config = dict(
    n_layer=19,
    d_model=192,
    n_head=6,
    n_kv_head=6,
    head_dim=32,
    d_mlp=768,
    vocab_size=1992,
    activation='tanh_gelu',
    norm='layernorm',
    norm_place='pre',
    norm_eps=1e-05,
    positions='learned',
    qk_norm=False,
    attn_scale=0.177,
    bias='all',
    tie_embeddings=True,
    parallel_block=False,
    init='normal',
    init_std_qkv=0.0221,
    init_std_o=0.00359,
    init_std_up=0.0221,
    init_std_down=0.00359,
    optimizer='ademamix',
    lr=0.000547,
    beta1=0.9,
    weight_decay=0.16,
    lr_head=0.00812,
    grad_clip=1.0,
    warmup_steps=212,
    schedule='wsd',
    decay_fraction=0.648,
    decay_shape='linear',
    final_lr_fraction=0.0,
    batch_tokens=65536,
    seq_len=512,
    doc_mask=False,
    train_tokens=395000000,
    steps=6028,
    dataset='wikipedia_en',
)
MLP neurons of a small language model. Each row is named by its layer, matrix (up: input weights; down: output weights) and neuron, and shows model dimensions 0-191. Each number is 128 + 32 x the weight over its row's rms, rounded and kept within 0 to 255. Numbers have three digits each.
Before each neuron's rows, "fires in" lists the words (lower case) most often at its 100 highest values on Wikipedia text that the model never trained on. A number after a token or word is its count.

fires in: "in" 41, "he" 17, "after" 12, "the" 11, "on" 6
L6.up271:126121101095122105129127155129112151169080117144082171120159163149138123181153149154142134123186189088095126144150118160125117139165120222108100079166218088139134085182077132126132169093094142130108157089061092151157206126125105112160085078142098167114148131121135176120108143150119121117109109116145150111076164133132098121113206094205126130147131118153090141124157083173164159105097109073128136167160089124122122090140119159060194095095095134094123153088139157195117182102184089124137135118176153132101099140111113128158127192105086091122171141121111148171106104206118121170
L6.down271:175117131113118128125140123117151132136101116124152152090148161124137174129099108081126144104125138204194139187107142139154109080113086114084175169139113093125159115141117132161101114160169153135121181142114123108139184074127078168136119152155154141129144125073122141129107177026063075145196118100093117180110180089161101141145116165105104142092130123048175160067085133136155128104121099100077078125150104140130151131112131057138153178165162084153137139118182169122135138134155131153161064131181153104107178021105075187110111119088128138119153129091087165084152150119126150131

fires in: "an" 25, "the" 16, "one" 9, "a" 7
L4.up727:085161134091122091140058105169082119090176145107116124042136134081049115090149131123184102108149124121117147128126146126160160088126104215093118138135179177085142115132190155118114166115157107133123136115152128140142122130133118134107149135083099125071152078087176144086085080161138160127113080155121148107132170115178154160173098127098064135105128134120099134167100089071124104107131145132166142129121120145041124164159138123130128160147106155196150112163125207061130116133173164209102142157155083128121163109053084142130146096183186108161135143136083150120168124105107176133
L4.down727:146117147079085096136127164114096152107166148137140064176101182191163092107119134186157198136122123151115101092101133104110143160149164170199060158133105139114155134121117106116125149171098076140058166157097104146098143132098112120110184130181110079144067144135078015128130101115210096154129144113112097116115130092154170143121122181118167134130123149112176118111158117128205096129090152144208115115166125132129118084126146141126075124147112155155057077104128127161109105137100152100176098138093122123182110132135159156068104090107127193128136132148072127102142181121096103144

fires in: "a" 39, "the" 18, "s" 6, "one" 5, "two" 5, "overall" 4
L9.up758:107123135109089100135151111116114137146173119126117149092087129079057141109179154130153100101086112136097180140134140147138172112103115152151156117132158153154129085085132114136152171148106138144159158151140114140115172137105079109159140121059081103153115064144140149112152110181170188084118126106099128101129124143118135162119070097122140098146172151178114163115181064055183082091082107180150119141136131221093119143112111134076078093181157189180175088162139157056101136088160176110120175148134191120166122124100111128156045132148172133125164120171076095096111141139102113186
L9.down758:127139146126101121135140081114123189144138146074166078131101126091130137170159112129185141106084176156206096146122117154151094132085149131174113100109169149134147114150103143084094055088089049113067198127114118117035171121089108131153171061165120090091118120159161097117126151144122091091180166076110138128051136167141083157157148172086152106121114135127196103135179130183204159122125164145134112123117088127178068126109127092140108111108179197121148166108131095126132138129098163091117142088172135106126169092103132147123114088158127175166133123141154129146142114106082136178

fires in: "he" 42, "london" 6, "she" 5, "concert" 4
L3.up158:150150143125138155143141056125082117118117128156059128155105139167121179090105104065187153166101137138140130052150144140128133099120128133130140116097123122127133077130124124135132134145079142106133119139156081078103129136140063122094147133144099158135123116156089048106145141157182114117121112208082088093106104132138088130147149111190115131146136120071158135133091134079210121138125162145152120160123039194205157074174109143111143141100091138147089081147168123138212136124129118114147144151133071156107140091129142164216182200079113175150152152125099091109171109082153160107
L3.down158:135108111164166146094116153117165101168183179130114105123108086064086126099082172152062114082113140117140112073080129152148091071144095131148154136132110180196122117045128100139124128100131080173195126146107179137133082098131130122159133074099134143113130131095194116131219134121122171176107089117102152096157149118124151113138148167120144190119102122133190073102097178133098168124090117104093114083140161172130111170129127128096108090127092084141154122140125084113113132144109095059112148129131178148173125135181122141031126107123094147122156180202077105166145146103128167108

fires in: "have" 18, "has" 15, "you" 9, "well" 6, "dowie" 5
L15.up398:120095070107193203177121052139133122076112149121087162112230120156115114115096168196086123087100145081179146130130139175116109134051089128172145187129136117147175089077102056106145132111170079149142130186142115105120172158116162129163143113136146150103137163135143152148129158133175145125132117175124170122072139095204123110092134090099076134144099125148091115107151136112136099109133120180109122108157157110110090147117138158114162116137083140087156082159112093110087192159100125145137140140045123093108111138161162117190117195105162132124119154093104152145158115061154121134
L15.down398:140145148137106114063155122119146107149139102125144129194088101104113145150111105095127117155120144203124085192126087081111139111143113139123100102122156147117090123122201120149081135095175138129099175120095149151155098123166059160119130148083104156124149147133133121110124099157156097096076192076178058155156137214131108119147071106130121155081191072120143179106087170127149153091092144113109119187164125166102076166115073125146122152089124128147117115118163120114093095081180135120132164143127152076153138116106101244102183141130094078155117154108161100162113157137158210126

fires in: "to" 24, "played" 13, "after" 9, "would" 4
L4.up314:122043171163111113134126121123212126109119136153147115144122137084122117138173142159161028119112136095121203113169137135203131116107142177064146133097140092039102137101161118116136089176187079128135130177125104124122118138170077107134091131078147176091114084079132145146156137135099091048087108165116117097154145144153187139098152065059102107113116145143178102150117128097117108166066096094096128164117125115118137119169118175125102133109153104123152121123076112128129113138127183173200132139174102143146107112105172128136202143139158084108167102146171176122117111094109101146
L4.down314:045124116119152151109112061089154152180096093109138121185129081119076142105137114107156141124181080163154130142182155149114173151137091063183134112173067149172103138181149129130135154035106086155108103090140117141187146118117132097104128109133116117152144149114109120085131123109087113166144144087151118148163145121150080164207141187155126163102207154084158129106048158149152133157144154140099100119100136185120096113134120172159104115058148124163129083139086103131182116087101130129080110144125138070200131148109074134111147159204092118119110123122155114143107137082136171100

fires in: "his" 27, "the" 23, "in" 23, "a" 8, "during" 8
L4.up467:126081154124110140112126168094074113089135141124133121081098121063116127146177165202069070142098141099113168154151108123132117137134097160099150100092169119138119151113162169126118140147151104116167168146118103135144118103144096121130069127105086077075121061097089153141088149150079162115093166176126100047112145127106156105102129152172119179123134109100158151156186120079139124123057064172122157072152097150161119133176125105101193103136192091125096103126142123105126184132202145130181158102144111171134116120098100209099090191108131165053130137155146108158106083142150131184
L4.down467:137146104173165115102060150166181155106093096117109122133160093122146075138113137170110183079106135134070102155137127149092140156155058117119157175133124111161108122129141107148149137063113091122125245171115143124120136157118105117102135098096134109132151167167166140094119067141163139130083182131155170103114156123089143094150157069063150139163155169197117056137122101158165146109158169071101108131117110095144183130077043142071146124129099138135060140153108175075159068110127114169177118123160148109154080118147111104137142151168062104132101175100138140156142102113114148153

fires in: "would" 20, "not" 9, "cannot" 8, "should" 8, "t" 7, "to" 4
L11.up284:089094160115163136100137148103110161182088062115163175124124168059157086163142093110133130116154174169072130151143049170143130123143107102141181123136134100158094061112130152191142114110122160195111113207114103181147211152098155094177115097157058163161118073070130147138157162137180118151147112106106163095116149104161124163072071127136101112130078116155134176135086141122132027116100160106146112147127153199088088168122119117122111163133106107147119128115183155096140092112146133085133107092114092145118137116095157134170170126131121148112160104110125101088081114068116152138
L11.down284:111126075118083139150093154125152130134146166159072137126103103160129151151153137125118111087083135094188116114196141076170114084122162151145112156154106126142158157167142099084120094139133095117153137099095175100138066090095137190117080116099150090105131139098174186121077146150112054132225129108136151143191109104133092049108170106066174153095146165096152180146156161173157150110119181160128120118094120132128157090194086095106111079067083089123090122141154111137100128126148100133111166180107149160139117132119156047113087135128104088147152181100124166172160128140184154147

fires in: "in" 26, "on" 22, "this" 20, "following" 4
L5.up367:131115142125125115094134150148109162140100113105115105097082082081133121143145203149148076197188114110100126104121126179120099137125136134162073112138187158095089099170088161169149224076159105128129111159110051129081164098114058119176110122102139125124187096060160134123090172153210125102130143099103144150127078151143112097108154069103125111173115086172118142058131097133184140086093124144193086095102110128135200125173134167100156097120118129171079137114097151151101132092167125179093144148120180154098118139133140102152146150158117146126144180077128141163087106102149097114
L5.down367:099129158068132076162117127153120079110167131146125100120164176138076119070147094129090120079112149140169198125154173166161139085103108086093196144102105109110182109102131094103137125191097167165134134117150166132163134139120152118100120133165119179101078124165078118085183141077137118086080155153167127147127142065158126110146120219124114116129081067127145102172065154181125143111165116105114117126163129196083094089149078100141114132133112144130161070122171164106128167145053145103175161179128099100107149055127115157174123186138093125074136143136154097134156163157154138141

fires in: "the" 34, "oil" 17, "an" 14, "a" 7
L5.up363:076125146143145075124110118143087201149157125145154131151110127127109096149110105169203038193173081110110149135102039140145109125178166220094134138139160151110128118143114106148114165084174114129180156121135060128101097129124156133157096079134168116065119113128106170209169149141119122104172083216102147127105133150128109103124124156175127143135090129100126108091165110088171087094064155167093150102108121110106131132138151110129114204072128093146119103079108165097140121110147088120118156115123155194099101126082120170126094108143113116089105154185108161144083108111153166108
L5.down363:116110104162120105162128160115136097174125163129136174076136149126116141166142163190116173096109082148101180157097116121123146086134116113168170120149111088093141109137098138063162091157162162090106154130130185117118152119132120175134147176100102101122125179179094107110100062068144139120094180130145052118074091097084178165085146144089148182157141166106135170163117063137130121157096088202107074153132137128141073141084070143102149156138082183138118169152124133108101103126166107180187113130118082092129213063178087101090132139145117175108108122106177101123145094134167129113

fires in: "with" 28, "a" 12, "an" 9, "to" 7, "on" 5
L8.up510:099112131142184125102106156097110138183175150146145119124144114079108111129163175157145090150065102119045172130118123096151146132144101188188109130114132071124177096078167111133156194148130178122073081127116099095066148167128144117124099145100062138156117134104131159143113103137149112114134177123141093102143153144089093158094212132129163135115122097121127134130079090099199060144082173186115105102120117149152170148151109133133215073145134169114142093107151181119112091162128182074139080131166110130089071154116087111137152142164153125138140156144079165105116073052132102118
L8.down510:112132132091108095145093133100100128180210141098140140152124127093074156132156152160107144126121129103066204130138137178130079118135189089140125127076140143178100117046153128094154199138161136196192099117132132140113087173189090158140151091148145152120149124137083065126155133119154105124106102113076111112112139089082117073113135079131056159131076143191171123139032146101142109120128138104164109138166155083146164134127114131067121136108109176126102154142135200126121171148173106084097080122089177147160149078138132176133121120075104158145135094136139145073124163112143172139

fires in: "to" 25, "not" 18, "before" 11, "would" 6, "battalion" 5, "cavalry" 4
L11.up597:096112093102154131164188098099152161171065121142149086128097158137106108180098119150129086124115152184144113073142101146188133107079141120094091121163134103138145110066147106174081080140158145142148156142171132140120218142123101123149143059124107154113140133073133200213162110166118130108156086086110171114108144048156150185116089097054122180162108176126092104148098135134189079116051149123126090126130181098077100123119087088147164171080128149113130169143083126117154155161150129146157130073100134106173157116099093132141150174134142088130159115086127135110128090118111142156
L11.down597:098173144114130131188126166101127124122193104141118150149134161119105162193124122127122155157114109170125170125190125185175107196149088125137129099131110087085097122165125152132113175084067090118082141067121150156059117138174162159104201160097117105175105102136136147144096128136173085110129199164109107135076078168134139068160129117089096110112185145153091137116122171130118186134143147140132113094147139136092112058069179101124121165134158172118077089103182133105129128132084169085115126134164149135100159176088085141119132131085114143096101142163117119107083172049116119049

fires in: "as" 69, "place" 7, "air" 4, "himself" 4
L12.up699:085132125105137155164107095026062100104130154070183096144203174140121156149068090151113161136116079146106129162160137169102142122114104165190123088099125161175138136136182098110123127069204155069132083168059079183157134098123110131167145110121179135143093131139076133186161153145116128131076203183079107134114172109125155138126144117102141157173116118102081092082140065092153165140126103194116110133176095079104119096148128113112141102072142112153138150083117140149123135159081140162155145148183159177126107139099090117124132122121143114118186140141143151111097125089129142138
L12.down699:173134126170109164132140107188115155098058095091140180111089077175135066136151124126170070120154133108120108140135085134152079172126156107132105128175088122144150104157123162158114057120119149133113059097112132175123184199145154096131147179152050155131117110106086101138050128148121048142138132101165116139148092050143129101172118160118154154126122123113122104108105137183078106183173215093164133113108115108151146085125142102124142142129108147117163153191105166134136124108102137069151099125149119116153126077129123198085164159141134122089082163142133093078184114186125103116

fires in: "an" 25, "the" 22, "his" 6, "as" 6, "t" 5, "a" 5
L12.up419:110133151072159153096118094060042117116169118076177145094137117146107038145155129137152123140131108152123175121178091147139129175143093142127130097117179100156181138096103124123159118142185165109145153134137140129205149138181110145102142079114088108159128068148173189141128080158157154115151142138097077096109113115133127135115153144083143143172087086064140099119129130102118064062075143149116075078152121130123120181190099165164160146117141159082119173093159188105131130138159129100161165087117162148112081091115178133124154113149159139077150146123080179150044110090154146137
L12.down419:150119079137111143110152168102109117199153114111105167103075100145099054119147145173064111137134179128109136162074193157118069123148092125172100137101167122140125099163143110126100108122163085099111126118121128108107115130146122119140132173127091169153152146129077129051101121114095111124149087129151116057128105135136131123104121170179152182162115145128136165193175114149074135139160101128176137120113131156113135138093122090118185134156151096172145093182167100098126159153114130131145158105152100138120108000099139094171156110213122147124088120104129167105174160139120132125

fires in: "the" 52, "as" 11, "a" 9, "in" 5, "were" 4
L8.up136:104135160120150114118100109102075152228113088065148110125123098082066071154114160154163083129113131133106154133108111124128168125146096162152155119105182149112136097059130142179176136083184146106097122170136090126164161140116094137126143075113095106098208088100116174154131111163140129114118085145132128083092147082079110126092131202137138120183127053074127174152121089071144142106088132121154143131136133132139164131133140150109152157146140137149134122104135163085143133148146170165117128107138173235074050097117131133179149159153144086071178170099107189110105099101114126161
L8.down136:086151098151117150173137122083164128138130101181120150127105127102152089130101085178111130119159159099093137183067133135117126189144151159143109107142193124091087152153163107134130109122130152156132193132126132224099146120140109086090174104161060143127111148160078120096085152137143140137131172099111124050116120128110111122201120114130115175125078185112113159087153121161196117121118120134172067121134137096126127119067091125116148104112137151138149129120125069159142135142090132185106101133143120142160126000152086151085151103199136189139113072134124154121138160126135078126